Weights of a small GPT-style language model, trained from scratch on English Wikipedia.
Size: 14 layers, width 192, MLP 512 SwiGLU, vocabulary 8192, 9.34M parameters.
Architecture: RMSNorm before each block, normalized queries and keys.
Training: a variant of Adam for these matrices, 148M tokens, 9028 steps.
MLP neurons of a small language model. Each row is named by its layer, matrix (gate and up: input weights) and neuron, and shows model dimensions 80-143. Each number is 128 + 24 x the weight over its row's rms, rounded and kept within 0 to 255. A neuron's up and down rows have the sign that makes its largest values positive.
Before each neuron's rows, "fires in" lists the words (lower case) most often at its 100 highest values on Wikipedia text that the model never trained on.

fires in: "at", "between", "from"
L3.gate476 [121 143 109 152  98 107  93 142 143 167 152 164 153 109 148 139 159 131 140 143 140 152 132 119 106 156 144 181 125 155 151 103 119 143  95 124 145 199 161 133  77 105 152  98 144 148 141  93  78 143 144 145 127 101 133  95 119 113  98 129 115 138 135 100]
L3.up476 [ 90  72 132 102 143 118 110 163 101 141 137 191 159 139 119 117 114 154 116 101 167 121 147 122 161 131 118 146 152 101 104 114 116 124 104 162 118  91 134 133 138 157 124 126 111 130 145 100 126 113 143  95 140 120 126 169 162 125 127 130 149 123 148 126]

fires in: "november", "january", "october", "june", "december", "march"
L5.gate89 [159 136 133 149 130 140 118 115 132 162 117 118 130 145 139 162 133 118 122 128 135 136 124 103 119 145 141  97 107 140 111 145  94 141 153 102 149 136 138 128 141 110 115 127 137 110 124 175 128 109 192 116 154  99  96 134 198 115 108 121  73 102 109 106]
L5.up89 [109  92 145 159 132 129 135 155 112 141 104 100 131 139 138 140 114 155 138 120 191 126 153 119  91 181 137 135 161  99 137 155 118 114 135  94 108  98 149 130 163 138 139 111 114  87 161 159 110 101 116 139 114 137 155 133 128 145 129 146 106 108 134 154]

fires in: "april", "may", "february", "august", "january"
L6.gate10 [155 126 162 162 133 117 153  98 112 167 141 148 121 144 115 105 115 130 114 112 140 127 111 147 131 148 126 117 143 115 150 130 114 122 123 167  93 116 166 101 136 126 123 128 112  90 106 177 134 112 126 107 128  87 140  87 164 124 103 136 133 141 128  82]
L6.up10 [106 100 117 123 131 176 104 140  97  98 113 118 142 179  90 152 142 138 130 143 171 128 119 115 111 101 119 105 186  89 157 157 109 127 127  54 113 125 140 127 151 144  99 123 126 133  88 121 110 138 114 128 133 115 154 135 170 111 105 131  95 106  92 101]

fires in: "hold", "get", "went", "come", "brought", "return"
L4.gate164 [124 152 103 115 103 142 151 116 150 180 119 128 115 166  96 129 130 128 138 126 122 144 138 147  84 135 129 158 148 171 163 118 133 132  97 144 169 139 132 159 167 131 133 124 131  77 176 107 118 141  97 115 150 144  93 124 122 136 166 140 112 124 133 131]
L4.up164 [118 164  95 146 108 213 148 156 116 154 103 119 131  90 113 153 120  99 166 144 120 201 160 125 134  98 115 104 128 151 126 135 128 113 161 145 155 142 111 115 105 130 126 129 147 124 106 134 122 166 150 130  96 138  83 149 122 144 112 128  86 106 110 146]

fires in: "9", "6", "7", "coach", "5", "8"
L4.gate215 [148 115 119 131 143 136 155  64 125 104 135 151 114 116 140  99  99 155 104 126 158 139  98 140 121 109 110 118 134 174 118 115 130 146 107 144 149 119  88 176 150 144 129  99 119 145 155 147 125 112  82 122  94  88 132 163 112 140  88 147 128 127 146 121]
L4.up215 [125 132 111 115  92 127 104  76  73 136 119 149 147 118 150 130 153 137 101 130 119 127 127 137 129 100 115 165 149 135 120 145 167 136 122 125 155 102 130 120 166 102 150  91  96 119 116 146 142 116 112  89 104 123 173 132 116 163 149  92 121 145 114 104]

fires in: "took", "taken", "take", "takes", "cuin"
L4.gate130 [173 109 121  79 146 148  95 104 112  80  91 182 113 116 115 145 128 114 129 150 140 161 130 122 131 173 116 128 145 157 143 107 136 138 137 141 118 155 109 115 109 121 120 116 144 118 158 118 126 146 111 136 126 133 118  97 151 130 117 132 113 132  97 154]
L4.up130 [121 147 139 114 127 151 140 119 141 127 131 163 116 104 117 162 141 148 148 136 107 170 136 142 118 122 155  90  89  94 135 172 144 177 139 165 112 118 158 124 121  88 145  96 118 109 126 146 120 109  98 140 184 142  98  81  68 145 161 129 116 122 131 124]

fires in: "west", "south", "north", "east", "northern"
L3.gate267 [134 179 145 152 115  79 109 138 148 146 115 116 164 128 109 122 145 144 149  91 146 122 106 165 102  87 137 110  98 104 106 147 145 126 126  83  71 136 163 129 104 138 106 121 114 125 110 118 136  85 163 106 160 125 130  83 114 150 114 112 142 125 138 109]
L3.up267 [121 144 146 142 155  72 133 130 130 150 121 116 167 130  71 109 119 162  82  95 182 118 134 146 116 122 135  99 102 110 111 131 137 115 127  83  90 118 135 138 121 142 132 107  95 108 101 112 109  98 148 126 143 134 150 123 136 116  72 110 173 100 158 129]

fires in: "january", "december", "november", "october", "april"
L4.gate503 [145 116 116 170 135 119 151 141 149  96  88 139 144 143 103  96 129 163 134 160 164 112 120 132 105 156 151 110 127 135 130 141 127 117 147 104 103 146 149 131  93 125 180 111 159 114 124 149 111 115 164 156 169 126  87 136 161 140  94 147  99 128 137 100]
L4.up503 [167 113 151 136 121 112 147 140 135 148 138  73 125 126 123 108 132 141  87 132 154  91 133 123  93 132 151  99 120 110 159 119 111 103 157  72 116 148 165 105 133  78 153 115 121 107 108 155 136 157 125 124 156 113 139 121 109 173 142 140 106 139 168 138]

fires in: "league", "november", "year", "december", "week"
L3.gate413 [119  94 150 151 125  87 144 106 148 139 109  69 128 116 149 116 142 161 109 114 108  98 147 118 127 144 199 130 138 132 119 145  90 114  93 113 136 162 129 122 156 152 144 168 127 135 141 188 151 131 111 131 136 137 130 114 133 111 119  99  75 137 153 118]
L3.up413 [150 132 117 122 156 114 132 131 115 147 112 115 120 140 110 164  90 179 124 113 146 142 151 123 104 163 143 140 152 155 147 122  83 115  86 147 154 104 157  86 142 134 144  94 113 129 133 161 134 115 134  83 189 117 111 158 172 109 199 150 133 100 125 140]

fires in: "at"
L3.gate252 [132 121 122 138 154 130 133 122 126 116 131 104 119 128 119  93 120 120 122 109 127 135 128 155  95 104 105  98 101 155 147  82 145 135 112 110 114 136 115 102 133 123 106 109 153 146 133 113 123 107  71 170  96  94 104 150 160  81 121 122 116 126 101 148]
L3.up252 [169  95 121  95 137 136 110 170 139 131 112 178 135 140  75 172 140 108 149  74 127 137 125 114 144 132 104 108 126 149 125 154 170 124 171  91 147 117 161 121 107 162 155 141  93 170 103 109 171 156 107 110 144 135 143  94 137 119 114 125 108 164  89 110]

fires in: "made", "built", "make", "play", "making", "became"
L3.gate504 [115 134 174 162 146 120 135 167 121  86 117 146 143  84 157 121  97 113 110 119 114 164 136 147 119 107 150 117 152 140 108 141 110 146 131 118  97 126 100 157 153 123 124  84 162  88 113 141 130  96 165 147 138 122 105 119  85 148 130 166 129 134 148 129]
L3.up504 [121 181 136 147 148 110 106 141 145 143 193 140  97 131  94 142 165 111 141 114 119 149 150 180  96 120 117 128 105 117 137  85 122  91 140 119 134 170 141 155 150 124 118 156 141 139 130 143 122  97 137 138 184 123  67 129 113 142 132 160 105 108 119 138]

fires in: "on", "us", "under", "hnl", "above", "x"
L3.gate122 [138 135 133 150 133  76  93 160 136 138 133 141 126 135 116 146 125  89 113 159 167 144 107 177 146 106 122 134  51 103 159  79 125 140 100 149  91 158 140 160  90 104 165 118 150 142 114 146 136 153 115 143 113  85 116 102 124  90 121 151  86 144 154 119]
L3.up122 [140 132 139  95 159 121 144 141 132 108 110 117 166 131 106 151 167 121 100 135 154  85  96 137 159  49 167 120 159 170 133 109 148 162 122 146 125 142 109  94 125 158 127 135 137 150  96 112 121 156 114  95 118 105 135  93 122 108 111 127 135 117 162 132]

fires in: "on"
L6.gate34 [154  63 143  97 146  95 115 151 117 116 125 151 123 139 131  94  93 119 120 169 103 126 144 161 167 122 131 145 119 145 148 111 154 119 142 139 108 151 166 135 126 129 127 131 170 129 107 174 128 134 102 173 112 107 127 135 133 149 141 118  77 147 146 127]
L6.up34 [153 110 133  93 122 124 100 136 158 128 160 110 132 103  66 175 133 121  91 166 105 113 132 117 155 173 132 120 129 118 142 153 125 111 125  98 129 172 142  76 153 131 180  76 140 138 107 127 163 135  94  84 114 111 151 125 173 149 136 124 121 116 122 130]

fires in: "cup", "championship", "season", "up", "career", "paulo"
L4.gate314 [165 152 162 121 145 130 118 161 113 143 145 128 156 144  62 166  89 111 146 111 111 115 108 113 146  83 137 161 100 119 156 129 132 138 122 141  98  73  90 109 136 123 120  78 132 140 136 114 124 181 145 102 106 138 148 110 127 106 128 157 160 125 130 158]
L4.up314 [102  94 113 170 144 103 111 147 151  91 132 130  94 168 131 115 106 147 110 164 107 113 141 148 169 145 134 170 159 142 144 154  58 155 121  97 146 119 162 132 137 166 161 102 131  83 120 136 127 121 110 161 147 134 122 150 141 142 137 128  61 117 128 155]